Weights of a small transformer language model: width 768.
MLP neurons of a small language model. Each row is named by its layer, matrix (gate and up: input weights) and neuron, and shows model dimensions 640-767. Each number is 200 + 40 x the weight over its row's rms, rounded and kept within 0 to 999. A neuron's up and down rows have the sign that makes its largest values positive.
After each neuron's rows, "fires after" lists the tokens most often just before its 100 highest values on Wikipedia text that the model never trained on.

L3.gate11,231,166,184,190,249,139,148,122,227,133,183,277,241,225,206,181,122,217,171,207,274,253,176,248,232,178,200,156,163,106,160,189,193,165,239,173,185,209,185,230,218,178,81,224,201,162,201,301,119,241,140,200,247,225,174,135,172,202,209,260,177,216,210,230,216,225,184,167,183,179,183,168,244,210,133,257,197,264,227,228,170,211,197,241,158,154,240,128,207,187,196,222,210,229,236,160,174,165,200,251,233,240,181,132,272,215,224,162,229,138,223,189,224,270,229,95,204,167,173,212,214,176,269,270,172,140,157,227
L3.up11,241,226,204,277,248,281,183,170,227,234,176,307,216,216,189,193,163,173,186,201,238,252,164,202,231,280,228,138,183,176,195,161,244,193,200,145,202,264,159,227,162,156,84,205,205,220,207,231,228,198,166,169,183,228,199,121,216,189,132,250,161,150,255,226,162,234,211,191,178,149,153,202,215,205,162,226,195,208,265,252,164,253,201,174,228,122,238,181,178,219,165,264,128,126,210,214,200,185,198,215,217,219,196,146,262,168,149,146,197,161,216,177,231,245,185,186,248,167,200,170,254,174,187,210,186,238,115,260
fires after: ".", " (", " was", " and"

L3.gate1061,252,248,179,206,233,163,147,116,213,194,136,159,220,169,131,205,111,205,280,184,183,242,181,175,169,207,185,186,210,171,131,183,161,184,193,187,174,222,157,129,208,223,199,213,213,204,189,192,213,179,288,209,178,199,146,159,195,291,246,156,221,218,240,236,199,222,260,203,242,201,166,172,161,213,175,240,218,160,145,146,121,165,210,161,209,182,191,146,166,244,157,140,219,273,155,197,192,219,165,172,211,240,229,234,239,181,245,208,219,247,298,180,194,268,150,211,206,220,255,148,177,141,218,207,177,146,196,234
L3.up1061,157,260,180,243,181,164,183,178,247,181,136,169,163,214,205,274,219,179,320,245,230,149,195,163,230,201,210,276,206,163,225,155,163,113,238,192,239,130,227,237,212,269,166,203,253,237,176,250,305,178,217,215,176,182,215,123,168,254,180,226,248,164,241,209,182,216,213,161,204,121,163,172,139,204,266,158,199,252,191,166,184,188,169,156,192,167,205,214,172,236,148,235,192,211,195,226,286,245,260,244,256,186,323,189,199,146,243,225,155,170,160,296,185,155,246,275,230,188,172,227,181,149,242,141,175,232,197,183
fires after: " the", " B", " St", " R", " The", " P"

L3.gate1348,213,180,183,144,231,149,140,177,220,222,203,175,188,188,238,265,168,250,251,199,162,198,127,188,180,176,167,135,146,186,146,229,245,183,210,148,227,205,236,138,167,165,172,260,141,146,179,148,193,200,143,195,212,199,142,273,253,166,153,228,187,151,126,203,235,186,180,259,247,141,213,204,264,200,262,143,229,247,227,240,204,193,229,194,242,268,201,175,184,197,202,225,134,216,218,140,211,169,151,253,204,207,213,161,181,150,197,231,236,174,154,206,208,193,224,246,161,258,212,230,247,224,200,135,228,228,166,191
L3.up1348,230,200,212,204,197,163,117,141,138,286,214,183,169,139,235,219,193,192,147,194,229,222,202,246,292,120,183,206,208,214,244,241,165,157,193,214,217,169,251,185,181,141,238,183,172,170,138,238,242,153,165,123,196,212,282,197,208,207,227,245,177,232,195,204,176,135,193,250,173,208,205,189,186,244,168,245,209,201,219,252,181,164,153,184,101,168,194,220,164,167,154,227,226,254,155,145,169,208,225,283,219,245,240,202,201,256,206,210,219,190,192,220,191,165,174,204,188,198,211,205,204,231,205,82,240,225,197,231
fires after: "\n", "==", " 1"

L3.gate1112,285,228,75,213,165,109,208,284,198,239,153,194,247,199,171,186,192,274,229,241,239,163,182,193,255,225,196,177,184,187,101,202,196,220,195,240,228,142,113,177,177,198,222,223,161,193,194,293,187,125,228,219,220,258,200,230,185,121,275,264,227,182,231,252,155,254,171,246,163,206,232,203,188,167,259,175,183,171,152,147,161,194,172,188,233,224,174,137,166,162,235,169,220,213,181,228,147,217,211,200,241,239,137,262,221,169,151,292,247,157,216,261,175,194,249,179,197,246,227,169,186,227,273,245,238,161,225,221
L3.up1112,287,217,116,152,289,161,272,138,155,250,178,214,212,176,247,184,212,190,210,260,192,243,211,152,211,185,206,256,253,220,234,189,205,188,185,211,260,188,202,119,196,215,229,198,153,122,186,198,228,207,165,132,115,254,195,179,203,230,229,213,127,257,288,213,184,241,193,226,92,173,195,188,212,183,240,262,178,186,264,152,229,201,245,229,187,209,164,139,160,230,276,193,278,228,165,217,154,168,232,203,164,175,158,189,214,206,199,236,174,226,207,131,216,184,169,171,190,230,248,142,182,221,204,230,201,172,264,244
fires after: " the", " The", " |", "The", "|"

L3.gate2997,137,208,295,244,200,177,217,232,177,205,95,159,205,172,218,233,216,259,182,204,235,175,163,146,247,200,190,170,214,150,235,244,228,237,217,146,238,157,165,196,197,242,172,217,223,192,248,237,136,177,185,208,176,222,215,259,213,202,191,164,220,178,275,153,235,188,148,265,194,206,190,189,122,242,315,196,146,137,224,187,174,235,171,216,200,173,158,199,235,267,197,244,198,248,145,148,189,223,137,199,205,256,180,246,170,183,209,218,147,138,295,273,214,203,164,130,198,200,230,167,234,136,209,242,191,230,203,150
L3.up2997,154,256,269,223,205,235,223,149,137,167,183,268,219,240,200,215,204,216,160,191,246,183,178,150,267,182,189,202,241,127,233,150,200,259,140,281,124,145,185,149,240,216,212,187,233,131,156,256,127,196,229,168,220,164,218,224,231,212,146,238,244,211,233,202,202,226,219,237,228,223,183,227,221,225,297,245,161,189,245,229,203,264,253,170,246,175,205,201,178,210,212,159,256,175,172,168,242,226,164,244,229,274,241,233,214,138,210,254,224,137,269,228,210,196,164,129,161,187,229,192,165,179,226,248,172,182,248,134
fires after: ".", " |", ").", ")"

L3.gate628,188,169,260,170,172,191,246,148,175,210,169,245,212,138,292,169,165,201,221,182,214,219,173,235,230,138,200,140,205,150,251,198,178,218,138,208,198,185,182,201,217,138,157,197,239,158,281,259,147,231,164,186,279,194,176,258,203,238,155,181,185,194,207,191,251,176,224,184,139,192,127,234,325,201,177,271,194,222,204,197,232,202,149,137,111,193,139,158,177,220,195,154,207,208,218,214,135,233,229,238,193,134,237,236,182,97,146,196,201,173,237,217,246,257,178,164,246,125,241,219,290,176,244,200,207,225,208,178
L3.up628,235,238,196,182,227,152,160,202,204,154,198,173,188,186,204,242,211,221,282,192,195,107,226,159,173,211,181,172,178,205,198,200,230,241,206,213,232,120,274,240,232,282,177,159,194,117,214,153,197,226,257,208,236,156,279,168,127,134,125,157,212,163,245,101,192,164,167,225,214,164,152,169,197,193,278,260,233,153,213,165,146,215,245,233,215,210,153,182,186,172,226,178,122,257,219,193,209,233,199,249,167,267,214,243,178,218,261,192,210,183,179,224,229,156,172,203,168,235,182,263,166,158,174,149,249,197,100,168
fires after: ".", " |", ")."

L3.gate134,198,184,214,169,128,141,250,176,176,212,225,184,237,139,269,149,217,225,231,291,220,182,259,228,249,247,266,246,153,156,273,250,193,276,259,180,264,172,171,221,310,193,244,262,255,153,184,226,214,224,133,216,199,108,220,219,230,195,234,199,199,249,200,269,265,214,244,230,237,237,182,236,177,206,180,233,154,250,206,202,165,250,276,164,227,241,153,270,146,149,179,258,254,153,218,241,162,129,269,184,244,249,190,159,183,153,226,114,200,146,271,231,219,170,297,177,206,219,190,187,227,181,205,244,124,233,231,155
L3.up134,151,199,177,175,199,181,200,125,208,236,187,169,158,203,190,240,215,208,176,165,178,161,103,224,272,166,130,199,169,166,136,201,237,209,216,296,191,149,217,179,143,191,253,247,191,159,177,143,187,196,288,162,258,161,225,153,216,268,234,202,226,170,181,104,160,152,251,190,215,250,156,117,188,201,200,157,201,175,202,270,305,107,100,222,228,208,247,251,234,256,206,193,256,238,137,163,219,186,213,174,201,216,217,291,227,184,200,180,237,131,167,180,172,296,189,238,190,247,219,299,282,223,176,185,216,160,251,156
fires after: "\n"

L3.gate217,239,204,240,221,167,174,161,185,167,173,204,126,212,127,187,200,241,201,200,158,284,259,231,208,285,240,184,125,253,139,179,206,257,123,153,204,184,307,110,174,191,185,230,152,136,150,173,248,181,256,217,201,208,212,169,185,189,184,170,206,206,190,142,263,173,188,167,202,150,260,231,177,237,175,195,176,200,317,143,250,175,175,236,261,131,195,218,168,169,180,155,164,208,223,125,157,113,205,126,221,200,204,191,179,139,219,182,266,172,155,236,146,210,244,102,107,178,215,162,205,162,171,138,267,218,172,320,218
L3.up217,213,223,204,145,156,260,210,154,194,198,90,243,282,217,243,179,201,191,198,196,143,149,193,172,145,210,197,190,209,185,187,157,165,221,304,203,218,186,203,221,146,201,221,203,197,260,182,238,157,202,204,212,208,193,248,166,227,277,271,190,174,151,191,204,176,152,190,164,180,187,202,231,241,220,268,224,207,174,197,152,143,226,231,215,203,137,124,166,195,250,154,195,275,234,153,233,182,144,202,178,169,210,174,103,321,186,185,228,266,221,193,177,230,224,197,196,241,169,182,223,226,248,225,162,155,194,138,215
fires after: " (", " the", "-", " Women", " Men", "\n"

L3.gate1479,198,197,235,150,195,159,158,195,166,169,280,152,167,202,269,232,159,219,174,223,234,228,143,260,147,209,241,213,161,154,137,191,267,192,189,176,225,225,245,158,211,144,195,214,199,170,195,212,171,185,209,201,118,125,274,227,227,168,199,226,198,192,155,204,268,132,210,207,150,139,188,140,204,289,198,197,200,256,218,235,165,220,231,174,178,209,152,260,194,202,164,266,207,158,252,146,157,182,254,132,233,240,229,213,135,132,221,250,153,178,219,262,185,204,175,119,157,240,192,213,254,170,224,175,226,229,250,178
L3.up1479,229,251,168,245,253,195,216,187,234,219,181,203,220,160,215,191,157,212,178,223,110,221,191,248,225,205,199,212,242,187,191,232,149,253,317,174,170,209,211,227,227,214,245,189,190,150,191,191,248,138,231,232,169,224,266,203,182,202,186,218,182,179,137,174,236,196,222,229,225,165,190,197,211,157,117,184,241,230,207,248,198,223,226,185,199,183,191,166,234,207,227,244,186,187,242,173,239,189,195,211,130,172,233,242,149,193,224,222,269,256,230,198,190,224,229,220,183,165,138,196,258,194,193,154,190,138,246,245
fires after: "|", "\n"

L3.gate1778,140,154,265,203,155,155,235,163,175,225,213,191,158,171,263,266,225,267,171,251,187,141,233,173,219,202,170,204,255,132,234,188,234,268,204,241,185,204,180,285,197,209,223,97,225,186,187,129,198,265,178,256,225,138,176,176,191,255,228,219,254,174,230,194,226,167,177,203,240,219,229,241,172,267,156,207,165,210,241,155,231,209,160,231,281,219,206,237,231,255,274,158,204,205,151,272,161,246,254,201,187,220,180,252,194,236,203,195,199,220,229,227,233,162,215,195,191,129,176,139,235,124,236,218,183,114,195,201
L3.up1778,192,125,248,181,159,210,186,206,194,105,148,161,152,252,203,195,170,180,197,232,227,234,155,222,282,174,202,286,204,142,213,224,215,307,169,281,158,225,260,194,207,278,254,254,259,231,133,234,142,257,168,241,138,180,252,140,250,221,201,245,180,234,175,156,261,257,174,145,257,199,234,173,166,172,138,203,155,190,133,240,189,163,152,134,221,291,251,240,282,186,148,152,189,239,196,183,236,177,186,214,225,192,180,288,197,174,212,247,238,214,224,228,241,196,196,226,189,175,196,114,242,228,186,182,161,162,135,181
fires after: "\n", " footballer"

L3.gate830,177,211,201,264,167,164,204,171,182,185,152,188,213,144,109,218,186,237,183,250,199,185,236,299,161,308,167,216,224,164,175,253,233,219,237,179,173,149,200,149,88,155,254,173,124,204,232,134,182,171,272,234,222,197,249,223,221,252,246,224,278,169,204,267,145,137,232,221,189,247,183,271,201,201,198,182,185,208,289,284,185,182,184,230,247,218,209,251,272,230,188,137,227,264,150,226,151,227,160,208,171,216,139,255,259,170,176,191,214,286,182,206,224,197,154,208,222,287,175,106,190,156,211,230,191,278,216,164
L3.up830,200,176,226,275,164,156,181,157,269,148,204,204,184,219,238,201,216,224,199,204,185,150,207,254,290,244,210,170,219,247,160,216,243,233,207,182,214,182,186,140,215,247,218,204,169,211,140,183,223,157,222,197,235,303,201,236,242,242,268,211,269,155,157,139,232,162,147,164,167,215,161,145,179,196,197,182,205,204,267,244,260,192,193,201,192,208,145,218,133,205,257,181,203,200,133,161,238,98,240,218,181,296,264,223,168,123,255,234,238,198,233,247,153,231,127,186,169,231,137,137,168,97,264,242,237,115,164,166
fires after: "\n", " U", " 0"

L3.gate1164,224,286,160,169,189,210,125,186,147,225,195,179,230,155,169,172,184,216,218,186,236,189,184,157,237,224,193,236,168,238,258,208,215,146,237,226,286,192,165,118,196,170,273,229,143,217,170,284,216,145,192,180,204,203,239,227,205,169,161,170,260,189,105,239,190,248,215,160,163,208,186,167,238,205,152,269,215,279,195,200,212,205,298,165,172,194,186,229,194,155,239,217,218,166,229,247,173,195,156,176,227,211,196,223,246,193,216,239,266,150,261,195,171,143,116,148,170,285,224,114,288,204,220,179,238,210,230,138
L3.up1164,193,212,216,165,146,206,281,162,239,201,126,186,296,263,193,216,235,173,198,193,243,237,206,162,203,188,174,249,189,212,236,189,208,195,305,210,245,226,182,149,188,227,180,154,241,248,139,210,168,180,213,133,229,175,176,212,262,231,219,212,144,157,190,214,200,185,190,249,247,207,168,268,230,184,243,221,208,147,215,244,193,195,204,126,225,178,184,217,238,212,202,253,198,231,187,213,250,134,186,168,234,231,183,199,157,217,170,199,210,117,241,138,137,211,65,168,221,160,153,138,185,156,214,259,169,169,246,151
fires after: " the", "|", " A", "-", " a", " ("

L3.gate2601,218,228,245,150,246,174,164,154,154,212,136,188,156,187,263,138,161,176,192,193,207,196,228,223,226,241,192,181,152,184,219,301,177,149,212,188,221,179,168,149,247,277,169,194,196,156,133,164,239,171,262,195,130,215,246,159,162,240,218,239,254,232,206,202,224,207,233,171,167,203,104,131,226,107,215,202,243,256,220,184,182,179,206,259,205,241,186,144,194,236,164,170,188,226,227,206,162,115,313,194,156,220,194,173,152,259,186,229,195,274,279,238,163,161,162,208,238,193,203,247,169,161,210,261,190,167,208,208
L3.up2601,215,221,203,189,183,194,154,190,183,249,226,238,167,159,187,160,144,218,230,236,223,193,197,145,212,237,205,252,196,138,186,206,163,26,206,226,219,182,263,272,191,155,221,190,190,203,231,179,199,200,155,174,175,182,205,152,151,158,242,259,188,207,256,166,160,142,233,212,177,189,265,193,230,174,189,281,247,238,199,204,218,173,155,159,164,238,157,230,183,198,187,211,221,255,182,194,237,219,211,174,139,192,173,224,117,200,208,210,163,153,199,287,244,240,209,178,169,179,178,209,196,181,165,199,240,314,164,191
fires after: " the", " a", "==", " The", "The"

L3.gate772,269,253,235,209,215,189,255,228,172,253,243,191,189,160,168,231,141,184,183,254,196,170,183,183,237,157,203,175,123,174,177,230,245,186,246,202,187,206,114,253,225,224,222,184,175,140,254,100,179,194,221,198,173,227,213,167,233,212,219,194,194,212,164,267,163,191,186,281,175,159,185,188,163,145,218,186,267,199,267,264,165,174,201,184,167,176,250,264,208,275,179,215,214,176,243,138,201,243,238,211,232,232,198,243,188,168,207,269,238,262,145,228,144,174,213,161,165,244,262,248,249,235,219,213,260,136,227,169
L3.up772,173,271,207,124,243,243,170,211,226,220,184,141,183,189,147,202,178,181,186,136,228,244,211,272,244,275,236,161,245,193,226,212,150,200,196,223,233,196,278,172,211,228,197,156,155,234,232,203,215,156,190,259,241,199,204,190,219,185,173,153,202,202,230,155,200,81,161,227,143,254,131,106,207,282,153,233,227,185,202,201,180,224,173,230,156,196,197,215,243,181,158,302,136,252,191,205,206,121,188,158,155,135,167,150,166,273,243,226,248,222,184,216,201,111,261,186,147,191,180,230,211,145,179,156,283,219,239,103
fires after: "\n", ")", " is", " 1966"

L3.gate262,221,210,259,171,175,225,235,233,105,153,230,213,240,228,209,201,197,206,199,179,228,223,238,202,231,237,157,183,182,128,215,271,218,201,163,164,176,206,180,202,221,210,157,219,144,205,172,210,124,212,218,168,223,176,124,196,198,233,258,223,199,230,241,219,259,153,220,246,115,193,230,221,223,189,174,195,108,227,200,237,189,227,154,191,202,171,141,259,139,220,255,208,161,230,234,247,264,217,275,161,204,148,232,195,196,168,186,234,170,175,126,246,179,263,206,151,236,165,236,217,200,159,244,205,180,178,192,170
L3.up262,163,194,243,135,189,179,294,183,174,173,171,207,211,287,208,171,216,212,185,170,214,226,286,195,164,203,160,226,188,128,136,239,219,234,162,230,195,176,195,251,211,165,176,231,198,174,238,241,185,222,207,228,153,235,150,214,150,138,269,251,264,220,280,181,283,155,199,210,192,198,164,242,204,176,229,196,161,155,181,190,182,176,216,216,196,232,192,241,205,186,196,162,143,234,183,251,255,214,245,182,155,159,211,245,113,196,239,168,128,155,114,255,148,165,245,264,199,139,168,264,200,138,214,216,192,258,166,151
fires after: ".", ").", "\"."

L3.gate1739,222,232,295,226,184,155,212,253,214,173,193,270,128,165,180,153,215,251,187,210,203,216,213,238,231,210,181,236,181,211,255,250,205,198,232,229,233,223,123,216,203,208,206,211,166,216,180,249,225,139,250,134,212,205,190,193,209,226,265,182,186,158,193,233,148,219,181,161,207,192,149,202,212,214,213,244,229,160,213,163,217,193,264,225,163,207,109,201,162,241,195,167,167,199,235,197,246,190,164,282,222,199,182,185,253,176,169,164,183,290,257,192,245,195,158,206,149,162,200,242,184,143,230,257,219,225,249,202
L3.up1739,245,185,191,150,178,161,216,195,158,208,105,225,213,176,247,233,207,266,222,201,196,228,195,175,285,231,187,159,95,150,128,167,176,230,143,240,256,172,198,184,203,193,154,199,234,196,118,301,195,215,195,223,162,214,105,227,179,220,172,279,269,202,254,89,265,157,230,226,293,240,166,243,228,215,221,225,200,210,251,176,208,238,181,236,154,231,251,258,188,180,159,214,177,179,214,216,137,212,249,216,153,239,140,195,209,228,244,273,187,115,248,202,174,217,204,161,141,194,119,134,166,204,227,192,182,215,170,198
fires after: " =", ".", " the", " a"

L3.gate1711,195,201,257,205,158,202,227,195,202,126,146,171,200,157,198,229,236,232,185,92,223,141,219,156,158,227,113,198,201,196,233,265,215,186,224,259,191,246,174,205,178,166,199,188,219,181,158,221,161,174,264,141,254,209,214,231,164,218,219,197,162,213,258,264,209,210,178,214,207,224,138,192,229,264,175,203,163,149,132,213,224,147,186,152,163,170,137,189,110,198,227,198,219,231,106,123,185,227,186,172,168,190,234,175,117,245,167,142,210,184,202,210,202,172,221,226,177,209,228,214,200,78,230,155,161,154,278,136
L3.up1711,194,243,126,202,142,211,196,252,218,223,239,211,237,105,202,168,228,210,237,222,212,174,232,177,214,204,267,223,220,157,198,284,231,193,235,187,157,116,123,243,183,266,182,178,204,213,165,223,161,168,176,282,195,237,199,146,273,119,229,155,247,227,207,219,158,246,273,173,201,182,227,245,206,274,257,163,92,225,175,228,143,180,203,227,168,130,162,206,193,179,149,194,153,145,195,225,169,123,256,173,217,216,269,204,250,197,184,175,223,199,180,214,190,220,221,194,230,255,178,151,172,257,178,233,188,158,214,218
fires after: " the", " l", " L", "|", " |"

L3.gate1573,225,219,218,196,246,188,171,169,154,212,171,232,193,213,207,174,190,209,248,184,223,179,192,254,221,228,265,171,295,154,183,182,217,231,270,189,195,253,220,167,269,208,171,151,221,159,143,180,223,153,243,177,172,164,222,168,235,209,232,173,162,173,173,248,169,226,241,250,205,179,194,265,240,184,281,256,241,158,232,169,238,256,246,185,188,169,193,179,222,209,189,207,168,200,258,175,72,142,157,225,201,180,229,195,184,237,253,174,173,189,250,244,176,199,191,248,182,252,187,248,208,175,177,250,206,197,264,227
L3.up1573,227,210,189,249,219,208,132,219,197,139,185,209,175,255,196,132,182,194,196,244,235,228,156,230,218,183,165,142,198,118,232,233,84,158,182,224,195,190,135,264,162,221,209,172,140,207,168,124,308,143,204,238,235,207,221,181,262,200,242,230,141,228,177,217,235,166,141,250,184,255,215,127,168,190,236,175,174,238,254,193,239,170,205,163,224,232,125,217,178,146,222,218,270,179,189,177,178,117,198,165,264,132,199,226,141,196,187,200,154,233,180,223,199,177,180,204,232,210,175,179,177,223,197,167,222,261,229,192
fires after: " the", "M", " a", " A"

L3.gate2526,251,213,207,200,190,260,232,244,198,161,161,256,239,257,264,183,162,178,195,151,204,221,221,155,196,233,246,141,213,170,208,256,221,241,228,216,218,196,201,218,230,188,187,183,199,141,259,206,211,183,224,130,166,215,168,226,201,258,177,187,162,127,257,152,242,174,171,190,198,192,162,164,240,258,203,249,201,210,209,192,221,198,260,235,153,197,156,205,277,214,217,126,243,193,193,262,133,221,182,144,254,220,186,202,168,181,112,161,125,195,179,171,204,199,157,185,248,231,167,237,187,168,186,172,183,187,199,129
L3.up2526,173,234,228,196,183,110,213,110,206,202,108,183,190,141,221,219,155,210,221,230,250,144,192,191,160,183,153,164,236,184,198,167,250,160,234,244,228,112,228,206,198,189,208,228,176,206,214,201,208,200,200,211,184,247,218,217,171,169,155,163,276,173,221,178,171,215,188,162,263,183,152,162,182,146,239,185,156,237,116,126,162,251,218,272,228,211,224,188,142,159,180,263,141,160,219,225,208,202,217,223,141,91,210,116,230,275,232,190,257,168,193,206,250,287,223,106,214,194,176,222,199,184,190,243,164,170,224,160
fires after: " =", " |"

L3.gate1235,122,160,197,159,201,150,190,186,120,236,150,138,258,266,185,203,133,170,198,160,241,217,171,225,190,196,203,216,138,109,234,253,227,201,206,206,171,206,159,189,187,165,188,207,126,208,204,127,294,172,241,284,233,221,228,238,194,171,151,201,209,202,183,181,204,161,139,198,120,240,204,162,248,167,164,240,228,323,193,230,210,198,155,133,153,186,224,109,191,216,263,124,90,189,191,270,116,187,205,226,197,177,188,203,212,291,238,245,220,131,212,167,215,183,178,146,205,187,229,191,216,247,202,119,229,118,192,185
L3.up1235,165,237,173,206,264,201,257,256,129,214,209,155,217,152,188,164,193,182,231,189,292,259,202,315,197,170,171,233,219,194,255,237,250,172,303,123,190,181,278,250,285,151,208,155,223,238,206,116,201,219,260,119,195,132,242,210,203,212,148,129,210,196,220,201,217,161,220,216,248,195,258,145,232,207,172,228,212,220,146,256,220,274,249,236,99,209,138,227,207,240,214,170,161,148,224,200,204,178,185,222,244,176,190,120,192,214,194,206,133,252,214,151,233,152,181,130,136,199,238,203,194,126,254,254,222,191,201,201
fires after: "\n", " \"", "-", " (", " Label"

L3.gate723,282,222,185,295,111,236,236,235,107,241,198,185,199,177,234,133,148,223,179,159,128,217,162,212,212,190,192,200,219,223,164,286,227,249,229,136,237,171,138,178,225,312,176,251,217,203,220,271,105,183,175,197,210,235,190,155,222,180,251,165,210,254,210,240,149,209,212,183,240,197,206,188,130,266,189,200,111,193,203,168,189,204,228,157,232,174,147,211,195,193,247,186,237,262,241,181,198,179,221,213,225,213,194,200,219,187,215,184,184,210,237,245,228,241,191,234,213,143,221,241,152,159,167,196,199,249,164,220
L3.up723,231,175,207,166,169,267,236,234,213,245,180,188,200,199,220,155,122,238,159,210,142,189,287,198,270,215,186,168,199,248,162,282,164,230,147,193,234,124,177,241,187,172,184,221,189,188,185,304,191,231,216,118,171,232,174,189,247,243,214,218,218,221,218,179,178,200,249,167,211,156,112,203,257,218,256,246,125,228,251,189,238,247,238,182,196,205,181,202,239,199,218,204,220,182,193,201,181,221,214,186,241,125,239,218,229,168,206,181,162,188,201,264,250,246,242,196,148,124,172,143,151,237,168,213,202,213,230,182
fires after: ".", ")", "E", ").", ","

L3.gate1355,224,242,174,241,203,198,302,216,225,248,168,229,215,214,160,208,199,189,293,160,150,182,252,202,237,242,281,188,153,185,212,254,161,174,235,169,179,243,198,176,210,171,206,232,172,167,158,223,118,99,196,187,236,221,190,252,243,179,150,261,227,140,187,243,227,228,222,189,185,230,210,208,226,239,167,136,151,153,189,151,156,155,175,160,134,216,282,217,218,205,193,225,247,250,148,191,227,204,206,186,230,266,260,252,180,174,233,220,272,188,182,181,175,270,189,231,231,151,213,196,190,243,175,177,137,165,173,199
L3.up1355,140,243,311,163,214,217,188,201,273,201,217,184,217,197,222,211,197,181,253,178,151,231,214,138,131,186,204,205,197,214,125,178,171,227,210,136,202,177,189,166,175,202,179,230,248,177,206,226,250,205,230,156,200,223,182,200,274,154,282,217,259,135,267,196,230,254,212,211,158,182,133,232,231,193,161,136,137,186,215,249,237,172,160,179,192,224,208,117,197,222,199,174,274,203,156,176,175,200,197,265,221,252,192,185,252,112,121,146,197,201,210,252,173,231,182,173,225,246,152,186,202,210,227,190,165,168,241,188
fires after: ".", " Title", "G", " G", " M"

L3.gate2382,216,163,191,292,247,174,198,226,132,106,221,231,168,204,192,197,232,227,242,191,230,198,202,142,144,157,176,213,115,240,232,248,169,201,248,229,209,187,143,192,142,152,216,148,200,173,167,251,237,156,237,185,221,183,220,244,192,203,263,263,174,195,171,236,151,216,194,167,197,124,193,173,134,216,210,268,150,166,155,184,244,176,170,143,236,228,137,154,269,180,130,196,223,309,154,113,168,209,242,196,253,288,216,260,222,149,178,153,178,190,190,261,147,165,177,142,185,232,212,263,209,209,234,160,145,174,119,262
L3.up2382,192,177,154,214,177,156,178,205,239,186,159,137,193,191,167,220,218,132,239,154,180,255,129,221,249,219,156,171,190,140,162,209,193,197,195,181,322,177,135,152,229,221,135,153,176,204,157,251,210,184,191,185,151,186,167,163,228,229,266,110,222,198,190,215,175,166,277,190,201,259,163,253,184,187,169,180,163,141,164,207,218,142,160,140,141,156,250,189,266,174,178,259,245,281,219,195,157,162,204,204,173,261,200,126,131,231,201,215,162,142,270,259,145,97,191,170,221,224,258,198,224,201,255,206,233,173,231,171
fires after: "M", " l", " L", " D", " M", "L"

L3.gate2140,214,173,270,212,227,151,239,140,202,163,164,180,184,125,166,196,182,238,142,141,226,206,196,216,271,162,187,173,125,140,181,250,211,188,239,162,229,181,148,219,228,154,151,176,200,255,224,254,198,169,170,202,186,298,224,212,243,234,208,236,128,179,240,225,241,235,159,185,178,161,162,267,156,177,156,167,188,219,212,171,181,242,159,221,237,206,81,242,199,267,234,190,229,258,112,240,170,209,244,219,198,231,151,178,171,238,214,160,160,193,271,206,165,171,188,133,271,169,233,182,277,153,202,217,162,136,206,152
L3.up2140,157,253,225,212,278,195,193,238,218,161,241,233,165,243,253,167,115,170,205,196,203,208,212,258,242,148,248,203,263,193,139,171,230,153,181,213,159,116,160,203,161,172,203,177,252,115,299,245,225,242,168,175,208,180,176,192,237,180,200,238,184,173,213,161,228,212,219,199,176,204,202,160,186,175,137,180,209,208,175,194,188,156,234,115,155,206,251,259,239,215,154,224,290,180,181,134,260,227,199,136,338,195,227,210,191,170,147,244,140,190,208,216,149,145,249,161,299,244,195,149,228,198,168,173,202,253,199,212
fires after: " (", ".", " M", "-", "_{", " R"

L3.gate2445,261,258,211,269,163,228,232,271,197,203,156,168,220,226,178,173,243,239,194,149,243,193,202,172,186,239,161,184,186,180,289,216,234,161,186,171,275,248,154,170,186,215,208,335,198,195,147,178,168,225,226,214,215,233,194,188,142,250,279,145,231,151,222,207,245,172,151,208,255,221,167,218,197,166,175,157,213,239,181,244,255,193,160,211,222,209,178,195,170,159,192,284,259,312,24,146,177,230,240,242,122,211,232,249,147,207,233,139,178,153,211,245,229,268,177,232,200,231,218,258,228,115,196,172,239,183,171,178
L3.up2445,153,172,194,196,159,141,199,256,168,223,151,187,189,134,284,158,209,216,163,178,189,91,114,253,197,173,166,203,234,160,134,133,243,163,274,192,229,218,200,211,154,172,107,190,218,163,173,247,217,206,243,164,256,81,201,206,279,233,220,158,232,169,216,284,181,208,198,146,234,168,130,214,238,215,157,209,213,214,167,206,248,190,221,192,196,211,168,193,270,243,216,175,180,226,205,167,245,198,222,187,198,229,156,165,184,192,118,246,236,239,287,185,164,199,180,230,196,224,174,183,166,223,210,191,211,139,217,235
fires after: " |", " (", ",", " +", "–", "-"